{
  "d_mlp": 2048,
  "activation": "gelu",
  "rope_base": 500000.0,
  "init": "normal",
  "init_std_o": 0.0,
  "lr": 0.000502,
  "weight_decay": 0.18,
  "lr_head": 0.00552,
  "dataset": "wikipedia_en"
}
MLP neurons of a small language model. Each row is named by its layer, matrix (up: input weights) and neuron, and shows model dimensions 357-452. Each number is 50 + 10 x the weight over its row's rms, rounded and kept within 0 to 99.
A block is one neuron, or neurons of one layer that tend to fire together. After each block is what it responds to, as a language model described it from the Wikipedia text at the highest values.

L5.up136:60 49 35 52 51 43 59 61 47 40 33 41 50 64 60 38 45 50 65 51 50 46 53 38 59 65 59 46 30 48 55 51 49 37 44 52 47 37 54 62 43 67 52 41 56 43 28 45 48 48 44 31 56 45 51 61 63 62 50 59 39 53 59 28 51 62 40 43 59 50 36 45 40 43 52 40 55 62 41 47 53 50 67 35 55 60 42 41 53 53 56 45 53 56 53 45
L5.up963:40 51 49 66 54 32 49 53 47 52 43 60 49 62 49 45 38 52 61 57 55 50 68 63 49 50 39 61 77 49 57 72 54 31 47 56 64 40 55 73 37 55 38 50 61 57 58 64 46 52 55 47 58 45 67 58 74 60 44 62 33 61 51 45 42 59 35 52 30 65 46 54 36 51 65 45 61 69 41 34 53 38 63 47 73 46 46 51 41 65 51 56 70 50 56 40
Word-piece continuations. Mid-word pieces completing a split word, especially the -ing suffix (represent-ing, neighbour-ing, rul-ing), plus paragraph-initial "In" before a year and table pipes.

L4.up1402:48 59 43 48 38 53 57 50 53 58 48 39 60 31 42 38 48 47 56 49 42 52 45 47 47 50 67 57 50 53 43 54 37 36 58 55 52 49 50 50 40 45 49 43 76 60 45 42 43 44 49 50 44 63 34 45 51 31 65 42 63 52 47 59 60 52 55 49 43 46 55 60 55 59 56 37 51 71 54 46 52 71 49 50 65 47 47 50 67 49 53 32 61 54 61 49
L4.up1466:61 66 34 48 27 50 63 41 36 74 44 61 40 32 50 40 53 56 70 55 64 67 54 68 45 37 60 54 46 48 54 49 38 39 58 52 49 43 65 56 35 60 66 50 49 57 70 29 52 63 38 47 42 48 47 43 50 37 62 40 75 48 39 39 51 23 59 57 39 53 66 32 49 65 61 68 52 62 49 59 63 51 56 47 61 35 62 48 65 53 56 65 49 59 53 57
L4.up1561:56 40 48 66 46 67 50 40 41 75 43 50 62 40 49 33 62 52 43 48 64 41 40 43 54 49 63 51 50 43 53 66 43 55 56 41 44 37 58 48 41 45 47 56 61 55 47 41 51 45 49 60 43 46 45 72 50 38 43 42 50 38 58 43 58 51 48 47 45 47 55 27 41 54 46 61 41 68 57 59 73 38 49 62 56 41 44 58 32 55 56 45 45 58 52 43
L4.up1807:52 54 51 46 42 65 54 47 45 64 41 33 46 36 44 30 50 44 50 51 45 56 52 58 46 55 59 45 49 60 48 52 55 36 46 35 68 54 51 66 33 44 56 63 58 38 42 50 61 66 38 54 39 34 46 53 49 49 58 38 53 56 62 42 69 44 42 51 48 50 44 54 27 56 56 45 55 48 36 51 40 51 52 59 31 36 55 69 60 61 50 71 43 40 59 53
Plural nouns and paragraph breaks. Plural noun endings after counts or quantifiers (eight appearances, three new stations, various bodies), plus double line breaks ending Wikipedia paragraphs.

L2.up35:65 55 37 51 41 59 39 45 56 52 50 40 49 52 54 33 63 48 42 49 52 70 55 28 61 36 52 61 49 45 37 57 71 43 51 59 38 53 50 65 74 48 65 58 58 43 61 53 45 41 41 30 49 35 43 47 41 54 38 57 60 57 36 49 55 60 63 50 58 52 57 62 71 50 53 50 39 53 71 57 59 72 57 52 49 52 21 52 65 78 57 52 54 68 33 41
L2.up567:72 50 50 25 41 45 47 56 44 60 52 46 42 36 40 30 64 52 44 40 55 56 51 37 47 39 48 56 26 64 50 65 65 42 52 46 47 74 65 56 62 50 44 60 52 63 51 73 53 42 49 46 38 64 46 37 53 45 42 65 54 48 44 46 48 68 47 46 61 43 63 50 52 42 53 45 52 58 50 47 54 78 68 64 74 44 32 47 55 63 48 59 42 55 16 34
L2.up822:46 47 51 62 50 50 51 55 52 68 58 50 39 32 48 35 65 52 53 33 52 51 46 54 43 38 67 49 41 52 60 38 60 49 38 54 47 58 55 48 58 47 63 53 57 44 63 68 52 44 36 28 41 40 53 46 39 37 34 57 52 52 36 41 29 67 59 46 57 53 55 59 55 62 53 40 48 33 44 52 53 73 44 59 60 43 45 55 45 54 43 42 27 54 50 57
L2.up1254:48 52 33 50 41 51 47 45 54 55 55 55 45 47 41 35 41 52 61 26 45 56 53 33 54 47 61 60 51 50 38 51 35 41 36 40 46 58 64 57 54 58 64 41 55 45 49 51 42 53 51 54 41 37 49 41 51 34 43 62 55 57 34 52 44 59 54 33 59 70 61 51 46 56 56 59 54 51 42 52 61 50 33 48 34 59 30 61 51 58 57 57 46 66 60 52
L2.up1288:46 58 27 53 26 52 49 50 51 51 57 58 50 52 44 45 54 51 63 42 49 61 49 39 60 56 59 55 24 49 51 61 49 39 56 45 59 67 66 50 53 67 54 39 60 52 44 29 40 51 53 51 41 56 42 33 47 54 47 53 55 59 48 38 54 51 35 47 60 63 54 59 43 56 63 58 48 55 57 59 58 49 38 43 46 56 44 47 54 50 46 60 56 62 61 51
L2.up1560:41 54 27 62 46 42 69 36 43 54 63 47 55 49 45 40 45 57 66 39 57 66 45 41 51 46 57 52 31 68 52 57 48 42 63 31 58 57 60 40 56 57 49 43 54 63 57 46 52 61 63 58 42 40 44 51 47 56 59 56 48 53 51 46 51 48 40 48 64 60 57 46 37 43 63 65 50 52 41 54 52 52 26 51 51 54 63 52 52 48 52 61 51 59 67 56
L2.up1811:41 49 33 43 48 45 57 47 43 54 55 57 49 48 40 41 18 56 54 41 44 39 47 47 56 29 51 61 29 57 39 72 65 58 36 32 40 61 57 45 44 59 60 60 41 45 66 54 44 54 45 40 46 37 46 39 46 47 64 63 64 48 63 45 40 46 60 34 61 53 65 54 54 45 49 36 41 60 39 60 38 54 29 61 46 56 52 58 49 61 43 53 34 52 42 49
L2.up1914:49 48 42 39 44 54 49 47 46 63 59 63 59 32 50 39 46 55 71 39 57 54 50 38 53 33 61 60 51 67 23 64 54 49 54 39 48 67 65 52 55 53 55 55 49 54 58 63 59 64 62 57 45 38 47 57 41 48 47 54 58 51 55 42 52 60 53 41 62 54 57 68 52 40 45 54 51 59 50 55 52 61 49 56 69 56 40 48 60 59 45 45 43 63 53 35
Mid-word fragments like agn. Fires mostly on word pieces inside longer words, especially agn in diagnosed and Bagnères, and an in Infanterie and paranormal; weaker on words like role, high, met.

L2.up528:60 56 65 45 53 61 40 47 56 49 49 39 58 43 65 35 57 51 34 56 48 45 51 43 59 51 46 39 86 53 65 53 44 57 53 52 56 47 41 41 50 36 46 45 40 50 49 68 39 41 49 37 44 46 65 57 48 41 36 52 36 57 54 62 47 66 48 58 56 40 48 44 56 43 56 46 53 50 42 34 62 54 64 59 46 40 45 58 40 47 49 47 57 49 32 49
L2.up802:43 41 62 41 59 62 55 48 60 52 36 54 34 55 43 46 45 46 34 53 40 33 52 47 45 44 43 36 76 48 60 43 54 47 50 58 41 40 44 59 42 46 58 46 23 61 53 64 28 41 46 49 52 56 62 59 44 57 43 54 33 49 40 58 46 54 58 48 41 30 44 54 55 53 45 41 49 44 43 40 55 50 73 57 50 35 59 38 56 47 57 43 41 51 41 44
L2.up1037:53 43 61 46 55 48 52 65 46 45 46 46 58 33 52 62 41 51 33 65 37 47 56 61 46 46 43 32 64 38 50 41 58 67 43 64 47 46 45 44 42 35 49 57 41 32 62 74 45 44 37 37 47 37 53 46 54 42 64 45 66 46 57 51 52 62 60 57 44 37 46 48 53 59 37 27 46 48 40 49 45 46 55 54 50 35 41 42 38 44 44 41 41 38 41 69
L2.up1076:52 52 58 41 59 48 39 49 45 50 44 45 51 34 61 53 46 49 39 46 42 30 40 66 54 58 54 32 74 25 56 45 47 68 25 50 50 43 44 50 37 55 57 48 37 28 54 62 57 43 44 41 54 49 58 43 38 46 50 49 53 47 51 63 46 69 51 41 37 48 49 50 60 64 46 48 56 46 49 43 41 45 56 60 65 52 42 41 52 51 39 48 24 34 54 57
L2.up1408:50 46 59 34 59 73 41 45 56 51 50 78 44 54 29 56 41 47 29 53 47 42 65 55 59 52 40 42 49 40 34 42 79 65 40 65 66 56 43 62 53 28 51 29 36 29 62 41 45 45 39 46 45 51 50 51 45 60 46 59 57 40 63 55 64 61 55 53 63 46 46 51 59 64 44 52 61 54 50 44 63 50 54 49 49 36 29 44 41 44 59 56 30 56 42 45
L2.up1424:53 40 69 33 70 50 44 50 64 54 44 52 53 52 51 54 45 41 43 35 52 43 55 47 45 45 67 47 71 43 67 38 51 41 46 62 41 48 44 41 56 20 46 56 53 47 56 63 48 30 39 45 61 33 59 54 47 64 51 54 44 38 40 40 44 63 54 50 42 53 57 49 45 35 50 34 47 41 40 54 53 76 48 60 60 43 63 50 50 62 46 57 51 34 39 61
L2.up1521:54 44 62 38 64 59 41 50 49 49 44 63 41 36 57 53 39 45 52 55 44 34 48 63 59 59 42 53 53 36 55 41 63 55 38 66 40 54 43 51 40 38 51 50 40 39 57 66 55 41 49 43 48 44 56 55 37 51 45 51 61 37 38 48 40 60 62 66 64 53 46 44 62 48 41 44 65 43 55 50 44 52 66 57 51 40 47 67 48 56 47 47 43 40 49 55
L2.up1522:53 48 54 55 72 60 52 46 42 41 46 45 30 54 47 47 56 43 43 57 49 50 70 29 48 56 59 46 54 52 43 35 29 41 59 58 40 33 46 47 64 31 44 64 47 42 55 54 55 42 55 52 54 28 55 45 55 54 62 32 48 49 34 50 56 46 57 68 54 65 47 46 62 31 44 56 37 55 58 46 56 63 47 37 63 65 60 49 30 38 54 42 58 63 42 65
Year-preceding tokens, biographies. Words that come right before a year or date in biographical prose, mainly sentence-opening In and since, June, plus professional before a sport.

L2.up43:40 40 50 57 53 46 66 49 38 61 53 64 43 39 35 50 34 36 53 33 58 43 50 38 38 40 53 59 76 61 24 58 62 46 40 44 55 48 62 56 55 72 53 50 55 68 43 63 60 49 76 68 55 40 50 48 50 37 52 49 63 63 66 51 46 53 47 62 48 75 59 49 50 57 38 67 59 43 50 38 64 44 42 68 26 36 30 50 57 53 54 54 55 59 40 37
L2.up172:39 49 44 56 50 47 73 57 45 63 59 68 51 41 23 59 26 53 55 35 53 35 48 71 33 35 64 50 55 55 40 61 61 43 38 33 37 69 70 46 41 43 50 54 55 63 48 51 49 46 47 51 40 35 50 54 53 44 56 43 51 61 59 47 41 52 60 54 42 66 57 54 61 62 46 48 75 40 38 54 44 42 40 58 40 50 47 37 60 36 46 44 51 41 53 66
L2.up816:58 43 32 42 39 60 47 47 62 51 55 64 55 44 62 49 48 51 62 44 61 42 55 45 43 54 64 70 50 60 30 61 63 43 48 51 48 71 63 54 67 37 61 40 59 57 62 47 43 56 53 50 51 31 49 29 36 39 32 53 70 56 46 44 45 72 41 63 60 50 59 56 59 30 59 50 56 56 55 48 66 58 65 52 46 37 20 53 69 63 48 44 57 43 35 32
L2.up1194:60 54 51 46 47 47 62 43 32 49 63 53 41 34 31 42 60 45 54 46 60 47 45 52 45 47 61 72 65 56 50 58 49 45 55 52 52 51 59 56 38 82 53 46 56 56 36 74 75 49 51 73 49 60 55 46 46 46 53 52 54 37 55 43 25 64 52 54 47 59 57 44 44 58 48 65 62 41 41 49 49 49 51 44 47 37 34 69 64 49 58 62 42 50 35 47
L2.up1292:42 52 50 46 57 50 55 64 34 66 56 72 50 40 53 51 39 50 50 43 38 31 51 61 41 56 62 44 47 53 43 52 45 44 44 51 45 57 62 54 44 46 56 51 51 59 43 65 39 52 57 58 42 58 48 31 65 51 35 48 50 47 66 49 63 51 46 62 41 53 58 52 54 58 42 56 56 49 36 46 51 35 48 57 42 31 33 39 54 41 39 56 44 35 50 48
L2.up1343:52 46 50 52 37 48 48 44 50 45 48 70 70 39 61 48 63 44 55 62 63 47 45 60 48 39 55 50 61 47 24 65 39 68 35 45 32 52 50 38 54 67 51 47 65 68 45 43 62 51 54 64 65 36 47 36 48 41 35 38 67 56 60 48 55 61 38 55 29 59 51 32 59 58 56 60 56 50 50 50 55 33 40 52 40 41 44 68 53 45 71 58 66 39 59 36
L2.up1478:51 55 33 47 34 38 56 46 43 28 54 42 47 53 17 31 62 51 53 32 61 66 51 45 49 46 54 49 27 45 68 63 53 37 52 46 51 51 68 52 55 70 59 41 56 72 49 54 63 55 66 45 52 20 38 47 44 52 55 44 60 50 48 36 54 45 41 46 60 57 50 53 42 59 56 70 59 45 42 45 52 50 43 45 38 43 22 54 61 52 57 59 55 68 49 47
L2.up1881:25 38 47 55 68 48 65 47 31 58 47 65 36 34 31 44 40 45 64 32 55 39 41 53 53 54 55 60 41 60 69 43 46 52 52 51 41 52 54 44 68 49 66 52 57 50 43 58 64 53 58 48 52 34 43 59 56 30 51 43 58 50 46 36 51 46 54 51 57 59 44 47 53 39 56 63 54 47 30 49 48 48 43 54 43 38 44 45 51 50 51 41 55 40 54 52
Mid-word fragments, mixed. Word pieces in the middle or end of longer words in varied prose, such as -ence in confluence, iv in Bolivia, and rol in Electrolux, plus some whole words like sign and time.

L4.up154:50 46 50 54 45 57 51 58 65 53 51 45 51 52 71 57 64 36 55 52 50 58 64 28 28 48 59 50 71 57 59 65 46 59 41 69 48 55 51 45 49 46 58 55 64 53 55 53 38 37 57 36 53 54 45 53 47 59 49 57 62 47 61 41 53 36 58 51 40 56 58 40 52 40 63 40 58 63 51 39 51 64 32 64 56 64 30 49 47 65 43 67 42 56 25 51
L4.up400:53 43 46 46 38 48 63 58 61 49 59 61 60 38 81 51 71 34 52 42 53 65 45 35 52 54 62 27 45 41 63 56 48 48 40 53 41 72 55 51 52 49 49 51 59 55 50 77 33 38 38 30 48 51 55 50 44 31 45 53 58 48 64 45 50 50 49 53 30 55 51 32 43 47 58 44 47 52 38 46 69 50 52 44 50 50 41 33 53 45 57 62 57 54 30 56
L4.up404:36 57 22 40 52 53 69 48 54 49 61 54 55 59 48 37 56 38 52 45 55 64 62 41 42 52 65 35 48 51 39 38 35 49 51 42 52 55 63 53 53 36 60 41 54 60 62 62 30 46 48 42 40 51 57 28 46 40 28 44 62 49 50 58 43 52 56 58 44 39 53 50 42 38 57 51 55 56 47 56 58 44 61 59 32 45 50 34 45 39 41 55 49 62 43 55
L4.up652:48 49 56 46 39 43 46 58 65 49 52 53 56 54 66 43 60 42 54 51 44 59 48 42 48 60 51 34 46 45 41 52 43 48 51 51 60 46 54 41 60 40 58 43 70 50 59 56 38 46 46 36 47 35 48 31 46 51 39 73 56 50 46 41 50 48 45 52 34 47 65 40 57 46 70 37 49 61 54 41 66 55 58 56 35 57 27 50 47 49 61 56 49 36 46 41
Name pieces in lists. Mid-word pieces of proper names and field labels inside Wikipedia tables and lists, e.g. Ma-q-ungo, Kup-p-an, Team N-ame, Women's doubles.

L2.up194:62 62 52 61 59 56 58 51 28 53 55 41 42 63 45 57 44 68 43 37 49 48 38 54 64 34 61 40 52 56 44 38 48 68 49 50 34 50 73 53 55 47 41 53 59 34 73 65 47 61 50 57 33 68 49 57 61 35 57 57 75 68 48 44 41 42 39 53 51 53 58 40 43 51 31 41 67 49 42 53 48 57 46 36 51 58 39 50 44 45 57 37 50 43 58 45
L2.up239:48 54 50 53 47 43 48 50 36 70 66 46 49 53 60 31 61 56 47 37 66 41 30 60 54 00 48 62 53 53 62 68 54 70 56 47 43 59 52 58 43 42 60 51 64 35 48 53 37 61 38 42 56 49 46 48 55 39 30 59 58 50 63 47 48 54 47 55 61 56 51 46 53 51 62 55 73 64 46 57 42 52 56 59 46 44 57 45 41 25 62 44 53 49 49 41
L2.up345:48 56 44 33 35 42 34 47 41 46 66 66 49 48 52 54 55 61 40 36 71 75 30 50 76 49 51 43 50 44 40 55 61 40 45 49 46 43 76 51 54 40 53 49 66 54 57 60 46 51 42 46 34 60 42 41 58 49 57 33 53 56 45 54 68 65 58 53 75 46 45 70 62 42 60 44 53 54 33 52 53 59 40 55 36 37 45 59 35 62 64 51 33 43 41 52
L2.up908:59 52 51 53 32 33 55 48 32 61 62 46 60 49 52 37 38 54 51 38 60 51 43 55 57 50 63 47 49 52 48 49 61 71 47 50 34 42 62 46 38 40 47 40 43 61 53 37 46 56 57 53 52 43 51 59 40 50 49 59 78 66 83 45 60 51 64 48 66 32 59 40 61 48 39 59 57 65 40 44 60 39 50 57 63 53 45 58 20 52 56 48 45 58 53 41
L2.up1107:56 56 42 61 54 47 60 44 41 57 62 49 54 46 41 42 61 62 40 46 61 49 47 51 70 46 36 63 54 47 60 51 30 58 42 43 47 39 56 55 49 66 52 63 64 55 58 33 49 54 45 42 42 52 38 38 59 51 38 61 45 73 70 45 58 63 59 45 68 35 59 52 50 42 45 63 61 54 35 64 45 73 39 55 42 38 59 59 55 42 41 58 52 53 45 23
L2.up1500:65 53 63 28 54 53 51 51 40 41 74 42 66 50 51 45 61 40 50 42 59 58 26 45 56 47 53 41 49 53 33 35 61 68 58 54 54 55 64 56 65 56 50 59 51 65 62 63 43 43 32 58 36 52 41 51 46 52 45 47 70 38 62 54 64 61 63 50 71 38 49 52 65 53 62 47 48 56 45 48 39 70 52 23 37 64 38 44 62 43 44 50 31 49 52 55
L2.up1611:56 52 49 52 50 44 50 34 53 67 75 45 57 55 46 53 55 35 65 52 55 47 45 58 52 45 51 67 58 63 49 37 45 45 54 27 55 34 50 54 31 57 52 68 52 55 51 31 55 46 58 49 46 56 48 45 58 45 44 34 52 46 56 33 57 37 50 61 73 45 68 50 61 51 63 52 43 58 55 51 37 54 55 49 70 52 34 55 41 54 64 51 33 50 38 48
L2.up1968:29 46 33 41 52 56 36 47 33 41 53 54 36 44 37 60 32 42 53 34 74 58 38 49 62 43 48 49 47 44 46 57 46 65 60 54 45 31 71 51 62 44 47 62 62 62 62 63 43 46 49 45 53 43 45 50 64 53 56 61 41 62 58 39 46 51 49 56 51 36 51 48 43 49 52 62 49 65 34 38 55 51 48 46 53 64 51 61 66 49 68 52 57 47 49 56
Noun-completing word suffixes. Final word-piece suffixes that finish a noun split across tokens, often plural or -ation/-ment endings, as in act-ors, lig-aments, opportun-ities.

L5.up382:70 65 47 50 55 49 52 48 49 50 52 28 49 56 69 48 50 28 65 44 39 52 54 37 47 47 56 50 65 45 47 59 57 70 27 38 64 56 44 53 57 53 52 44 53 36 49 46 54 52 44 45 45 71 57 48 37 42 54 38 37 57 54 31 54 56 51 56 70 42 37 54 58 46 59 54 62 34 55 46 56 38 52 55 34 59 47 40 40 36 46 37 49 44 51 51
L5.up632:54 47 40 52 50 34 48 42 53 56 53 54 45 56 53 49 42 24 52 43 52 53 53 43 51 35 43 41 49 58 33 66 58 53 57 23 54 56 53 53 49 35 44 34 53 40 44 38 39 54 48 44 57 40 52 35 49 40 49 39 41 48 45 44 55 52 54 42 59 44 31 51 53 52 56 50 52 47 63 45 52 45 57 53 32 46 40 41 31 36 65 42 53 50 56 25
Second piece of words. Word-piece continuations right after a one-letter or short opening fragment, e.g. b+ank(ing), d+oll(ars), d+ominated; weaker on empty table cells and sentence-initial words.

L4.up220:40 44 60 76 48 59 49 59 49 63 64 42 57 48 53 39 44 64 55 59 40 59 42 63 52 58 45 44 68 30 60 41 67 60 55 68 31 38 41 46 64 67 37 59 60 51 41 44 54 54 57 51 40 58 41 46 47 49 60 65 55 41 59 41 41 55 41 50 44 54 33 40 49 51 48 47 53 59 39 56 48 46 58 31 47 35 58 52 40 62 45 46 47 52 54 51
L4.up561:50 34 48 50 34 36 48 47 36 36 38 39 47 53 48 42 63 51 62 67 35 51 45 48 59 18 41 41 35 53 59 45 51 54 51 57 62 33 48 55 33 67 63 46 61 63 32 44 54 42 47 47 66 34 46 46 44 57 56 45 54 48 61 45 48 48 53 60 50 44 50 49 47 64 54 50 44 45 49 52 50 65 54 58 51 57 49 41 53 57 43 47 55 39 72 48
L4.up995:47 34 44 65 38 53 44 48 48 48 49 70 45 51 55 51 56 51 45 51 48 52 44 56 58 27 38 19 33 48 46 44 48 36 47 60 32 59 34 63 34 69 63 62 58 59 22 67 62 33 40 25 63 54 50 49 44 56 54 48 59 56 58 44 62 59 39 54 49 51 60 35 45 54 73 59 53 52 41 49 61 46 56 62 54 45 59 51 22 57 34 51 73 40 42 61
L4.up2020:51 50 27 67 32 76 54 42 42 39 50 56 42 57 55 45 42 45 53 48 56 67 33 47 50 39 47 44 36 39 57 51 34 66 56 44 60 56 38 51 34 55 56 43 51 54 36 37 53 57 40 62 30 41 42 55 42 54 40 35 55 50 52 39 63 53 51 53 40 47 35 32 45 44 76 49 38 50 42 44 43 52 44 45 51 45 39 69 50 51 54 45 40 50 67 42
"in" before numbers. The word "in" right before a number, mostly a year (death in 1975, completed in 1979, in 5 heats); sometimes other tokens preceding numbers (District 9, March 4).